Weights of a small GPT-style language model, trained from scratch on English Wikipedia: 13 layers, MLP 320 tanh GELU.
MLP neurons of a small language model. Each row is named by its layer, matrix (up: input weights) and neuron, and shows model dimensions 0-95. Each number is 128 + 24 x the weight over its row's rms, rounded and kept within 0 to 255.
After each neuron's rows, "fires after" lists the tokens most often just before its 100 highest values on Wikipedia text that the model never trained on; "fires on" lists the tokens most often at its 100 highest values on Wikipedia text that the model never trained on. A number after a token or word is its count.

L8.up238 [157 103 108 146 148 147 134 126 138 125 107  96 121  88 126 103 128 129 149 108  82 106 165 132 145 113 102 157 108  97 147  80 127 119 156 102 129 141 152 137 141 123 123 147 129 105 132  97 116 143 148 169 119 110 125 118 129  97 110 132 101 148 119 114 112 118 130 107 173  96 188 109 134 167 119 162 152 121 165 155 105 137  78 117 137 137 143 129 183 141 122 169  99 135 106 174]
fires after: "w" 21, "S" 10, "re" 8, "was " 6, "W" 4, "Sh" 4
fires on: "pr" 21, "c" 14, "ro" 7, "el" 7, "sp" 5

L5.up124 [102 145 117 145 130 143 134  84 140 117 146 140  91 108 109 102 122 104 141 148 143 116 127 102 143 133 124 114 136 146 111 145 151 122 124 140 104 137 102  86 132 126 114 136 170 112 150 123 122 109 106 153 117 170 127 120 102 134 173 110 106 132 139  92 169 109 155 151 136 100 142  83 122  91 130 101 120 126 122 115 123 123 151 125 114 146 146 162 127 111 118 119  85 158 154 133]
fires after: "the " 16, "\n\n" 14, "y" 7, "fe" 7, "er" 6
fires on: "==" 43, "\n\n" 8, "Ac" 7, "202" 4, "Histor" 4, "ak" 4

L10.up30 [104 131 108 118 150 112 114 115 145 141 102 116 124 136  67 106 104 192 115 202 130  73 115 166  95 119 125 165 107 154 120 134 139 147  87 116 101 137 132 131 160 144 137 137 115 147 135 118 144 131 123 118 139 117 118 100 113 118 130 152 139 137 144 109  98 121 169 166  96 113 136 112 119 110  74 147 155 116  76 156 143 164 131 124 134 124 170 171 148 109 118 135  83 137 119 148]
fires after: "A" 18, "Te" 10, "an" 9, "V" 9, "Au" 8, "en" 5
fires on: "h" 18, "am" 14, "r" 8, "stri" 8, "ill" 6

L10.up228 [ 98 117  86 126 141  89 102 116 149 113 148 112 105 134 123 112 144 124 102 134 156 151 141 122 124 134 103 108 107 102 156 123  98 138 105 156 164 128 149 132 184 120 108 171  93 104  88 100 136 156 122 120 104 168 148 147 145 114 122  81 115 169 167 160 115 155 103 155  99 126 123 136 155  97 157 163 121 102 102 100 114 171  88 148 141 152 121 163 134 120 193 133 147 130 160 123]
fires after: "\n" 56, ". " 19, "\n\n" 8, "| " 4
fires on: "| " 46, "Th" 20, "U" 4, "Party " 4, "|---|---" 4

L5.up170 [ 85 136  99 191 123 121 101 138 152 165 141 142  71  93 164 138 112 115 112  91 114 110 125 150 131 152 118 104 140  96 137  99 138 101 132 125 154 146 136 138 114 148  91 101 119 127 152  96 153 136 113 106 110 122 104 136 163 119  84 140 106 167 150 141 100 145 173 125 141 131 134 167 137 131 123 127  75 120 128 101 116 107 137 147 104 165 142 137  99 107 138 162 123  94 157 121]
fires after: "L" 35, "l" 11, "H" 6, "S" 5, "rel" 4, "h" 4
fires on: "os" 42, "es" 13, "os " 10, "'" 7

L4.up190 [101 112 105 131 122 145 124 156 130 132 129 126 125  99 162  98 123 137 103 123 133 184 108 119 134 116 126 164 118 135 143  92  96 162 134  85 120 135 128 124 168 119  74 134 129 156 124  88 116 132 163 100 113 135 127 102 155  92 141 143 125 114 114 153 120  80  83 119 146 184 129 150 141 140 161 124 108  98  94 147 116 131  96 129 144 156 173 116 115 131 140 154 171 114 130 166]
fires after: "\n\n" 25, "otes " 9, "Team " 8, ". " 6, "Year " 5
fires on: "| " 100

L9.up217 [ 88  94 145 127 132 126 161 191 106 112 126 118 117 121 140 121  92  81 108  96 138 162  86 150 110 117 136 204 122 103 107 110 129 112 138 113 134 108 145 120 135 130 124  99 126 150 124 153 143 125 162  87 119 137 110 133 134 164 108 130 121 132 102 169 117 168 109 141  82 117 115 169 117 148 163 155 137 121 130 112 151 185 102 131 141 171 145 118 145 161 186 111 151  85 175 129]
fires after: "G" 15, "sc" 10, "t" 10, "T" 9, "st" 8, "C" 8
fires on: "ro" 30, "en" 26, "y" 16, "re" 10, "a" 5, "t" 4

L9.up171 [ 85 121 152  90 121 131 100 120 154 115 142 161  95 142 127 109  91 187 140 120 125  94 146 127 134  98 179 142 134 161 139  84 177 109 144 126 131 127 150 135 107 139 120 117 131 148 101 141 155 114 124 139 131 138 102 149 109 125 119 165 108 142 112 131 141 144 120 114 160 128 100 109 128 114 130 129 113 116 135 129 146 100 144 112 146 133 158 138 124 107 138 178 147  99  89 208]
fires after: "| " 58, "(" 13, "- " 5
fires on: "No" 15, "v" 14, "3 " 6, "7 " 6, "m" 5, "22 " 5

L10.up248 [ 77 165 131 113 110  89 163 110 144 156 135 115 131 134 101 164 137 172 131 100 157 169 132 140 141 124 113 135 122  95 151 128 140 157  69 154 143 110 115 141 119 136 169 150 135  95 130 111 164 120 140 135 130 176 115  84  95 114 124 134 140 118 131 124 119 150 114 151 134 122 109  92 115 149  89  79 125 106 131 155 118 176 125  97 126 135 143  85 123 128 172 122 105 117 123 136]
fires after: "C" 15, "N" 13, "A" 10, "I" 9, "U" 7, "B" 5
fires on: "M" 23, "B" 19, "K" 12, "D" 8, "Z" 7, "W" 5

L9.up6 [132 123 126 147 116 126 143  72 117 133 100 146 119 129 118 129 149 159 103 113 180 129 176 146 147 110 151 171 116  71 158  85 148 102 124 148 127 154 147 118 135 151 162 149 128 143 147  96  94 125  79 146 132 158 133 156 107 126  85 119 151 112 101 129 142 114 130  98 192  97  97 107 122 144 116 122  98 116 161 138 111 100 147 114 145 127 132 129 119 195 148 149  96 117 127 101]
fires after: "pro" 23, "Coun" 15, "Fran" 10, "coun" 10, "to " 5, "O" 4
fires on: "c" 62, "t" 8, "and" 7, "cess" 5

L4.up305 [113 136 119 180 137 110 168 114 102 105 143 165 136 156 133  79  66 106 165 118 102 151 140 140 144 149 142 133 102 124  98 132 154 155 101  84 104 158 107 117  81 137 114 113 110 112 128 110 129 130 154 143 156 148 130 169 132 111 109 144 101 127 112  57 136  97 123 131 176 127 145 102 156 116 146 140 129 129 124 122 129 123 137 106 133 141  94  97 140 139 100 148  85 152  93 152]
fires after: "|" 78, "er" 4
fires on: "\n" 100

L9.up10 [ 86 127 116 110  91 140 117 128 120 111 128 165  89 152 157 109 154 136  75 114  69 148 121 133 135 149 133 133 135 140 103 149 164 138 112 136  77 170  96 113 198 124 152 113 118  87 110 152 162  81 134 124 145 145 127  94 140 135 166 151 128 130 105 178 114 168 170 108 134 168 162 123 130 133 123 126 126 121 121 134 148 113 130 121 123 143 134 106 112 104 105 157 131 112 130 114]
fires after: "ind" 11, "d" 10, "in" 9, "1" 9, "a" 8, "en" 7
fires on: "ep" 15, "p" 12, ":" 12, "ig" 10, "sp" 6, "gr" 6

L5.up70 [141 136 106 151 128 124 172 132 126 150 118 149 129 102 113 125 158 139  98 134 126 167 150 156 180 163 116 124 125 106 136 126 144 150 108 151 131 139 138 123 142  90 103 116 145  66 131 100 133 133 133  99 195 127 150 117  82 120  80 126 122  98 153 108 150 134 118 146 130 122 128  87 127 101 117 143 101 102 128  94  75 142 133 123 127 148 155 119 145 128 121 184 164 101  98 140]
fires after: "F" 68, "M" 8, "f" 5
fires on: "ound" 14, "ollow" 9, "ig" 9, "ay" 6, "eld" 6, "es" 6

L9.up46 [147 140 141 138 120 126 118 112  97 112  95 116 115 154 134  91 163 130 174 111 111 126 103 138  93 150 123 127 121 142 128 154 160 135  95 115 134 122 115 114 148 101 122 103 102 132 122 169 147 139 157 109 134 122 107 141 184  78 142 110 124 107 122 117 162 123 111 150 116 184 142  80 154  99 144 158 107  94 116 132 132 130 103 174 117 171 160 144 138 123 122  81 141 116 158 124]
fires after: "me" 21, "ne" 11, "tre" 7, "en" 6, "an " 5
fires on: "S" 30, "th" 12, "ch" 10, "as" 8, "igh" 4, "par" 4

L3.up46 [127 128 161 118 152 150 114 114 147  94 120 112 104 159 135 118 109  94 160 143 113 125 112  76  97 147 131 129 139 101 122 110 139 135 107 107  89 147 134 106 103 110 196  96 147 130 128 116  79 150  91  97 128 138 156 126 148 164 114 137 132 177 114 150 154 142 162 183 168 112 120 122 114 133 155 130 103 157 166 104  93 120 126 133 154 135 104 104 138 102 116  75 128 134 124 114]
fires after: "." 88
fires on: "\n\n" 94, "=" 6

L3.up125 [109 136 128  96 162 171 105 187 110  75 117 194 118 171 140 159 121 106 133 184 112 114 113 147 133 142 166 138 104 111 125  88 129 172 135 129 120  93 147 124 107 126 125 123 113 156 148 113 119 123 111 139 129 113 107 168 182 162 136 159 163 150 114 101 106 130 108 118 148 147 124  50 152 144 116 145 123  96 101 156 122  89 136 102 126 107 138 130 127 121 107 148 124 143 171 111]
fires after: "\n" 52, "cont" 6
fires on: "- " 54, "/ " 8, "and " 7, "ribu" 6, "nor" 6, "& " 4

L8.up139 [157 110 117 163 134 144 133 122 110 108 156 117  70 115  95 164 128 121 133 135 163 126 144 133 133 145  98 178 145 132  98 151 172 116 134 114 145 132  59  98 105 103 159  65 135 163 161 116 137 136 137 121 135 137 128 129 133 154 131 191 106 101 107 128 102 139 102  92 133 140 161  81 129 130 143  91 136 109 114 144  76 166  98 119 139 132 134 134 129 109 139 153 145 119 136 123]
fires after: "p" 38, "P" 25, "K" 12, "om" 8, "k" 5
fires on: "ur" 11, "il" 11, "ir" 8, "ic" 8, "ap" 7, "et" 7

L9.up118 [106 100 158 145 130 118 169 150 155 171 128 165 167 113 124 164  88 141 122 104 161 143 131 141 129 108  98  89 143 105 122  75 172 163 123 135 122 145  90 101 105 148 171 103 147 112 155 149 156 138 125 182 128 136 119  86 128 109  98 146 129 186 116  86 114  89 104  70 160 123 155 122 139 118 174 113 120 103 163 178 124 114 115 104 146 151 155 160 131  92  96 112  90  98 121 109]
fires after: "p" 27, "ic" 14, "S" 10, "s" 10, "P" 7
fires on: "ag" 27, "il" 22, "and" 8, "aug" 4

L10.up151 [129 129 117 124 120 145 157 110 111 161 105 115 133  73 116 112 136 121 145 115 160 127 160 160 176 177  94 148 140 138  85  78 134 118 119  89  64 110 140 124 146 123 126 123 110 145 105 115 124 144 109 108 115 112  98 107 135 121  98 159 141 139  95 142 123 144 122 100 129 147 146 125 129 172 154 155 137 115 118 125 164 144 118 121 172 131 155 112  92 169 135 128 150 127 107 174]
fires after: "T" 20, "b" 12, "h" 9, "od" 6, "t" 5, "p" 5
fires on: "a" 38, "and" 12, "s" 9

L8.up12 [126 130 100 122  97 117  87 126 141 106 103  87 106 119 108 134 146 165 117  99 156 118 111 120 117 156 197 152 114 130 164  89 163 128  90  97 129 113  93 119 114 143  99 151  91 137 138 134 115  73 130 130  95 114 110 103 135 138  89 137 158 157 149 114 102 126 161 120 115 163  98 136 125 147 125 144 146 141 176 105 134 113 131  98 150 125 107 127 148 130 101 117 128 148 171 120]
fires after: "ex" 32, "de" 7, "suc" 6, "Rep" 5, "Jan" 5, "in" 5
fires on: "pres" 16, "c" 13, "p" 9, "res" 7, "v" 7

L5.up177 [111 151 103 109 147 101 102 138 173 132 157 121 146 132 103 141 113 109 125 139 130 120 177 156  82 118 123 154 144 126 113 139 121 158 140  82 122 170 174 144 104 144 124 149  84 142 117 109 144  77 150  89 126 134 115 116  97 123 160 170  95 171  86 101 155 149 106 175 111 121 106 133 119 145 104 118 123 128 115 141 147  95 103 105 119 144 132 151 148 101 105 108 127 128 112 162]
fires after: "An" 21, "V" 19, "sy" 7, "en" 6, "an" 5, "M" 4
fires on: "om" 20, "m" 12, "er" 10, "am" 7, "as" 7

L10.up36 [111 101 128  84 119 173 166 133  83 135 177 182 123 133 137 120  95 122 153 119 109 116  88  91 122 120 126 178 122 155 107 140 133 144 122  99 149 104 119  58 118 143 127 105  91 120 136 141 144 144 110 128 134 148 130 110  75 139 138  92 154 152 120 140 142 126 125 147 118 168 154 122 181 122 105 160 119 101 109 141 137 124 117 127  92 113 125  93 125 124 140  96 109 100 106 162]
fires after: ")" 24, "s" 12, "tion" 8, "|---|" 6
fires on: "\n" 49, "==" 26, "===" 6, "–" 5, ")" 4, "an" 4

L3.up13 [111 145 157 135  98 125 126 138 114 123 109 102 153 153 139 138 132 139 162 121 127 143 122 144 104 134 129 122 160 125  83 127 145 156 163  62 118 120 133 131 139 140 104 127  72 140 146 120 153 137 149 116 123 119 154 137 131 149 159 147 185 172 107 102 115 135  89 127 117 118  91 101 133 117 121 113  85 149 115 169 161 117  88 161 118 140 166 108 111 110  96 174 124  91 108 113]
fires after: " " 23, "th " 7, "% " 6, "|---|---" 6, ") " 6, "|---|---|---|---" 4
fires on: "|" 100

L5.up228 [ 84 133 153 123 121 146 134 142 123 111 116 100 176 136 111 108 154 134 113 134 122 133 146 153 100 164 120  99 141 172 138 164 164 109 171 180 111 120 133 132 151 117 109 136 124 127 158 126 149 102 181 105 122 137  85  86 140 138 123 150 130 102 107 127 127 140 105 138 117 105 135 157 152 148 136 166  82 130 141 126  82 124  61  77 166 104 111 115 125 161 127 116 113 127 132 168]
fires after: "R" 35, "H" 12, "the " 5, "B" 4, "b" 4
fires on: "orig" 19, "ock" 14, "ook" 9, "ou" 7, "k" 5

L9.up277 [139 128 179 119  97 148 133 142 137 202 114 122 137 158 107 138 139 164 151  76 111 124 160 182 141 150 105 111 135 133 105  62 142 157 103 124 101 148  94 137 111  89 140 113 129 106 135 108 155 119 155 158 136 145 119  76 113 138 135 134 149  94 165 122 126 118  94 128 115  90 115  78  92 120 161 143 125  98  80 131 108 114 133 157 107 158 102 136 127 142 173 152 148 106  92 106]
fires after: "p" 22, "t" 13, "he" 12, "mon" 9, "T" 8, "ot" 8
fires on: "al" 28, "il" 16, "th" 12, "el" 11, "em" 7

L3.up237 [121 116 123 141 126 148 116 135 128 126 148 143  98 155 149 142  84 150 169  98 180 126  93 134 102 188 114 107 100 121 138 147 134 139 151 114 110 174 142 106  77 173  71 144 112 103 169 139  94 158 152 136 102 147 109 141  88 123 110 157 108 104 105 133 107 111 112 111 161 166 148 125 122 115 142 136 105  94 111  81 119 101 132  84 100 114 128  63 135 116 111 137 126 132 164 139]
fires after: "." 24, "\n" 21, ")" 9, "|" 7
fires on: "\n" 49, "\n\n" 29, "- " 22

L8.up2 [101 119 155 111 119 113 115 133  97 128 110 118 140 128 164 140 124 128 142  75 150 145 128 122 120 118 112 157 153 170 157 136 135 139 101 125 161  91 126 168 148  97 150 123  94  87  98 144  76 144  90 116 135 132 156 105 126 136 126 148 158 121 113 157 121 131  93 105 131 115 112 132 107  73 147 127 125 137  98 106  76 137 108 146 173 137 107 126 128 104 175 149 102 118 146 160]
fires after: "pro" 21, "c" 14, "di" 13, "Pro" 9, "ex" 7
fires on: "v" 35, "ep" 11, "t" 9, "g" 7, "am" 6, "S" 4

L8.up207 [161 141 124 146 145 121 100 139 108 133 128 103 171 151 138 143 128 131 136 166 127  79 142 131 150 110 118  80 184 178  81 138  99  82 101 162 127 144 107 122 122  83 139  57 152 150 127 159 131 177  77 147 120 125 141 130 130 129 116 116 114 106 139 149 106 100 119 132 160 118 159 149 125 112 141 137 127 141 149 114 131 126 107 102 110 136 115 133 144 128 168 135 159 143 141 144]
fires after: "H" 30, "h" 21, "st" 9, "b" 7, "B" 6
fires on: "om" 19, "ind" 17, "end" 8, "op" 8, "ad" 7, "ild" 5

L5.up195 [155 111  88  99 156 140 120 124 122 115 126 122 143  88 130 126 128 154 152 128 107  81 144 114 115 129 158 140  93 131 136 105 135 100 159 167 154 144 143 164 157  82 164  94 112 118 158 127 115 187 121 154 110 144 143 166 134 139 135 138 108 122 118 138 110 125 157 155 141  97 134  89 142 140 145 112 116 168 156 153 122 133 110 137 149 114 107 130 149 108 135 128 115 130  77 135]
fires after: "N" 28, "n" 6, "C" 6, "h" 6, "M" 6
fires on: "ow" 30, "ight" 13, "av" 10, "ast" 9, "at" 8, "lev" 5

L5.up17 [127 151 139 153 110 107 144 160  95 164 117  94 154 135 141 128 190 119 138 124 133 158  87 132 156  98 121 140 121  86 126 123 118 123 141 139 118 112 124 138 170 108 118 134 146  95 123 112 132 166 143  99 165 153 133 116 158 138 103 146 110 107 137 164 119 150 127 158 130 122 108 113 120 110 139  85 118 102 131 139  79 140 139 135 129 110 130 116 167 107  90 151 150 147  95 109]
fires after: "S" 17, "| " 17, "pp" 7, "F" 7, "% " 5, "Comm" 5
fires on: "Go" 12, "pr" 11, "we" 7, "s " 7, "W " 7, "Ear" 6

L3.up92 [122 146 151 149 132 194 143 148  90 141 126 121  94 146 121 135  96  90 157 141 123 113  94 155 134 118 148 139  96 165 124 143 131 131 143 107 101 116 113 107 121 159 145 127 123  93 155 109 152 135 117 171 144 163 144 158  88  89 164 126 125 130 127 115 161 131 120 109 114  86 135 120 128  91 126 104 118 164 126 132 115 125 168 135 113 157 107 107 135 108 135 129  99 115 134 152]
fires after: "|" 35, "\n\n" 31, ")" 10
fires on: "==" 40, "\n" 34, "\n\n" 25

L5.up130 [120 101 100 126 105 161  84 144 141 107 128 107 124  95  95 128  86 112 126  97 130  96 140 136 121  89 117 151 101 166 125  95 130 114  99 142 108 154 134 145 159 111 124 157 118 157 138 125  98  69 111 154 137 141 148 141  99 139  94 142 112 161 113 107 116 140 125 114 126 133 104 167 159 116 171 121 150 160 112  82 168 120 147  96 100 130 128 145 106 139 126 114 139 142 167  96]
fires after: "J" 24, "Ale" 9, "l" 8, "L" 7, "D" 4, "Jo" 4
fires on: "u" 25, "ow" 13, "ov" 9, "o " 9, "x" 7, "| " 4

L8.up103 [ 85 110 103 151 136  98 153 127 103 113 115 135 169 127 138 107 126 125 127 142 119 146 147 157 158 137 102 111 135 174 154 108 118 105 165 146 129 144  66 150 108 132  98 112 146 139 178 125 149  99 108  87 120 115 131 145 108 161 153 150 132  87 139 103  83 193 107 137 145 125  86 121 141 185 120 129 117 151 167 166  99 122 146 148 153 144  97 118  93 129 151 131 157 120 136 140]
fires after: "B" 18, "a " 14, "the " 11, "b" 10, "and " 4
fires on: "i" 44, "d" 36, "b" 11, "G" 4

L3.up317 [122 106 190 154 150 125 125 150 146 120 161 125 161 124 148 138 101  99 171 166 135 118 100 148 103 129  96 113 118 130 151 117 147 156 101 125 111 177  98 102 105 149 118 113 129 151 122 136 100 100 117 152  92 128 114 148 103 101  87 130 106 116 104 101 136 114 138 125 149 119 174 144 138 135 130 148 153  96 148 122 137 148 142 129 143 105  73 120 130 113 105 152 117 129 162 129]
fires after: "." 17, "|" 16, "\n" 14, ")" 6
fires on: "\n\n" 24, "\n" 21, "(" 19, "\n  " 18, "- " 15

L8.up172 [129 136 136 149 166 124 160 128 106 125 122 170 115 149 137 140 112 114 138 117 109  85 131 152  94 114  72 141 169  86 117 108 150 135 128 123 137 109 137 128 116  96 131  99 103 196  91 168  95 119 100 139 112 123 115  79 178 107 115 172 116 135 135 141 108 129 163 146 127 110  84 124 135 124 110 124 103 158 118 134 120 109 106 113  99 113 118 139 103 151 170 114 112 112 136 119]
fires after: "C" 26, "c" 8, "| " 7, "a " 6, "." 5, "f" 5
fires on: "al" 28, "d" 19, "1" 16, "at" 14, "2" 11, "ut" 7

L9.up308 [138 146 127 128  84 127 144 107  95 142 117 135 124 156 164 144 101 174 120 130  89  97 124 140 107 199 104 118 120 167  94 138 129 135 145 145 110 116 128 128 137  88 133 153 136 109 146  99 116 157 151 112 111  86 123 103 126 140 178 166 124 150  99 132 115 101 126 120 111 118 135 143 135 117 120 127  87 108 161 158 123 118 132 102 119 115  83 130 126 103 123 129  89 107 109 149]
fires after: "pro" 21, "par" 13, "t" 11, "camp" 7, "League " 6
fires on: "per" 11, "li" 10, "ec" 9, "n" 9, "a" 7, "as" 7

L10.up313 [122 131 107 139 146 146 153 106 100 137 142 146 165 154 138 128 117 157 160 137 168 127 151 109 168 108 121 167 120 136 107 138 135 154 152 168 122 111  80 146 167 148 119 137 103 118 167 114 111 106 130 118  96 159 169  71  95 111 118 130 142 111 140 138 118 131  95 146 127 112  88  92 116 156 123 108 122 157 120 128 103 109 131  80 114 164 121 116  95 101  76 128 113 130 103 170]
fires after: "B" 35, "M" 19, "C" 12
fires on: "B" 23, "i" 11, "E" 8, "C" 8, "e" 7, "D" 7

L9.up143 [128 130 112  89 138 138 164  96 131 129 133 131 118 134 115  94  86 159 159 143 132 140 102 121 119 166 120 141 148 130 146  84 122  49 113 132  81 153 179 160 170 104 113  95 114 109 102 144 143 136 113 145 143  48 113 136 139 123 117 148 172 139 121 162 105  89 134 146 105 117 126 126 108 132 139 140 137 134 131 172 148 149 136 152 162 137 106 132 147 104 146 105 146 137 144 134]
fires after: "v" 25, "t" 8, "at" 7, "in" 7, "b" 7
fires on: "ot" 21, "and" 9, "oc" 9, "tr" 6, "n" 6, "str" 5

L9.up67 [136 118 137 129 115  98 149 163 150 184 122 141 128 118 170 137 104 119 128 120 100 137 124  88 141 143  91 126 123 115 142 120 116 169 110 139 147 129 148 138 145  67 152 116 113 151 114  91 150 133 107 153 116 154  90 147 118 140 138 140 138 151  81 122 115 150 103 128 130 137 150  90 119 152 132 133 100 150 128 130 103 109 112 129 136 103  92 123 139 107 178 102 162 110 134 128]
fires after: "st" 16, "°" 9, "os" 9, "r" 7, "″" 6, "D" 6
fires on: "il" 15, "re" 13, "unn" 8, "s" 7, "E" 6, "ol" 5

L9.up291 [109 123 116 149 132 197 147 118 143 113 139 108  99 147 197 175 123 131 113 162 145 139 114 152 115 153 142 136  82 126 183 117 131 145 134 115  98  91 106 144 136 118 141 118 145 142 161 137 133  89 106 103  85 129 112 130 130 160 146 156 155  79  92 165 118 142 102 174 123 147  95 137 138 120  89 134 135  98 176 129 171 141 106 141 108 127 130 143 191  86 122  95 120 111 110 135]
fires after: "og" 13, "pr" 12, "ther" 10, "th" 8, "st" 5, "wh" 5
fires on: "e" 23, "is" 19, "er" 6, "in" 6

L3.up47 [174 151 152 126 134 110 171 157 125 128 139  79 123 117 125 112 117 143 146 122 156 140 116  99 135  94 115 130 104 166 126 111 142 124 109 141  50 106 126 151  93  96 104  88 130 124 149 176 127 138 145 138 156 179 106 134 150 145 114 116 113  99 162 164 141 133 127 106 106  98 146 127 100 116  99 112 128 110 161 105 132 140 120 146 110 137 109 143 104 103 126 142 181 119 106 171]
fires after: "| " 19, "Di" 10, "W" 7, "P" 6, "==" 4, "O" 4
fires on: "L " 23, "rec" 19, "Rec" 16, "in " 14, "Go" 8, "===" 6

L4.up91 [116 150  96 145 103 147 188 114 137 136 160 113 130  84 143 132 115 149 108 147 120  46 134 111  94 109 133 152 132 144 123 134 186 168 106 114  90 129 119 134 116 158 165 110 134 148 114 141 104 102  78 149 106 136 117 153  86 182 151 139 134 134 149 103 111  97 130 143 114 110 190 132 161 106 110 106 131 142 106 114 151 141 127 143 155 132 150 143 100 115 175  79 149 172 119 103]
fires after: "| " 27, "L" 9, "P" 7, "Di" 4, "Sh" 4
fires on: "iv" 20, "Go" 17, "vic" 11, "plac" 10, "Tim" 5

L9.up292 [160 125 166 162 135 151 126 132 111 179 130 127  76 131 138 125  83 125 124 116 122 123 107 115 136 123 159 102 113  83 113 109 127 109  62 134 105 170  88 131 135 124 151 100 108 119 136 110 186 114  93 102 151 145 141 156 134 120 129 153  94 124 121  97 112 104 103 138 157  94 179 106 126 127 165 130 124 128  94 123 161 129 133 135 117 116 151 170 152 122 153 127 119 112 103 102]
fires after: "S" 22, "s" 17, "p" 17
fires on: "il" 21, "um" 9, "up" 8, "al" 7, "ti" 5, "em" 5

L3.up222 [146 121 153 118 138 118 102 141 121 138 118 165 110 127 121 122 155 115 148 119 146 137 133  75 158 106 140 186 161 178 163 132 133 206 132 101 141 143 140 126 127 150  88  78 102 146 126 137 142 130  92 140 113 125 101 148 159 129 124 144 128  80 164 134 117 148 136  93  94 142 128 142 119 110 187 145 127 152 100 103 117 149 143 123 115 117 148 114 127 146 137 148 160 107 135 127]
fires after: "in " 19, ", " 13, "(" 10, "- " 6, "–" 6, "In " 6
fires on: "191" 28, "193" 19, "192" 18, "190" 12, "194" 9, "October " 7

L8.up191 [ 96 110 155 122 131  95 125 148 141 132 114 141 142 137 191 154 106  90 136 157 108 121 123 142 166 132 112  97 153 142 137 111 114 131 126 129  98 110 151 163 110 122 133  86 106 156 122 109 175 177 130 104 115 174 124 113 115 174  98  97 145 149 111 150  94 125  84 134 141 110 130 117 153  87 168 146 135 129 145 155 163 142 128 105 158 136 153 133 122 126 132 124 125 109 145 133]
fires after: "st" 22, "d" 10, "w" 6, "D" 5, "r" 4, "t " 4
fires on: "re" 23, "was " 17, "Se" 7, "ro" 6

L4.up48 [148 138 156 172 119 115 117 127 118 132 148  88 122  94 101 116 111 154 121 113  99 115 114 131 118  87 111 133 123 131 118 141 105  99  83 134 108 135 159  95 101 148 157 101 109  98 109 165  79 131 131 174 120 178  77 170  72 155 134 112 122 138  85 146 138 123 137 183 132  91  73 118 162 148 157 115 122 133 142 151 116 103 125 123 166 144  91 143 134 146 122  98 133 147 103 118]
fires after: "0 " 37, "| " 12, "1 " 11, "— " 6, "2 " 5, "Thom" 4
fires on: "| " 63, "as " 12, "Se" 5, "– " 5, ". " 4

L5.up215 [115 120 171 110 160  91 146 135 116 134 137 126 123 147  72 143  93 166 190 121 139 103 139 148 131 117 118 112 194 110 145  97 149 100 112 121 127 146 122 153 132 140 107 143 141 140 101 149 132 118 130 164 131 118 164 150 120  77 169 139 108 105 123 141 104 166 128 129 143 113 133  81 120 146 109  95 100 114 132 116  90 109  86 161  96 115 113 128 100 129 158 178 146 123 159 164]
fires after: "." 43, "| " 8, "$" 7, "_{" 6, "et " 4
fires on: "2 " 14, "1" 10, "0 " 10, "3 " 9, "1 " 8, "2" 6

L9.up298 [116 134 121 124 103 123 122 113 119 129 148 116  91 164 102 119 160 146 151  72 121 175  95 133 123 162 110 132 141 146 126 136 106 108 119 112 154 184 143 164 117  86 153 135 154 156 129  77 147 130 152 167 188 126 107 137 129 120 111 114  81 147  90  91 126 162 144 119 135 135  89 138 117 150 112 105 136 157 122 158 113  95 129 134 126 136 136 139 136 150 100 142 131 131 118  79]
fires after: "Coun" 15, "201" 12, "coun" 9, "ur" 7, "por" 6, "at" 6
fires on: "c" 24, "9" 17, "tr" 9, "g" 6, "8" 6

L5.up12 [153 117 125 143 138 115 164 166 127  88 137 127  74  92 177 126 101 148 147 132  97 131 129 128 109 129 153 128 159  99 105 101 149 160 125 126 129 149 128 124 154 164 135 106  97 149 111 152  99 143 131  87 151 149 120 121 124 121 155 111 101 172 118 167 130 147 133 123 111 140 172  99 118 110 170  95  85 157 155 135 120 161 152 120 142 126 125 124 132  76 100 135  85 148  92 169]
fires after: "G" 24, "K" 20, "g" 12, "." 10, "z" 7, "h" 4
fires on: "ar" 18, "al" 17, "ol" 11, "l" 11, "all" 9, "L" 4

L10.up212 [132 126 111 116 104 148  90 112 159 102 145  72 138 107 152 154 137 137 138 120 141  98 122 137 114 130 118 118  96 165 146 119 173 109 119  63 106 133 180 100 103 112 138 106 118 111 110  82 146 146 119 135 125 150 114 131 111 108 110 168  93 121 116 147 101 140 170 119 140 149 101 172 124 144 130 116  75 184 107 117 123 149 116  97 145 157 116 105 135 135 145 195  89 140 151 102]
fires after: "L" 30, "si" 12, "l" 6, "fi" 5
fires on: "x" 22, "es" 14, "os" 13, "is" 6, "ar" 5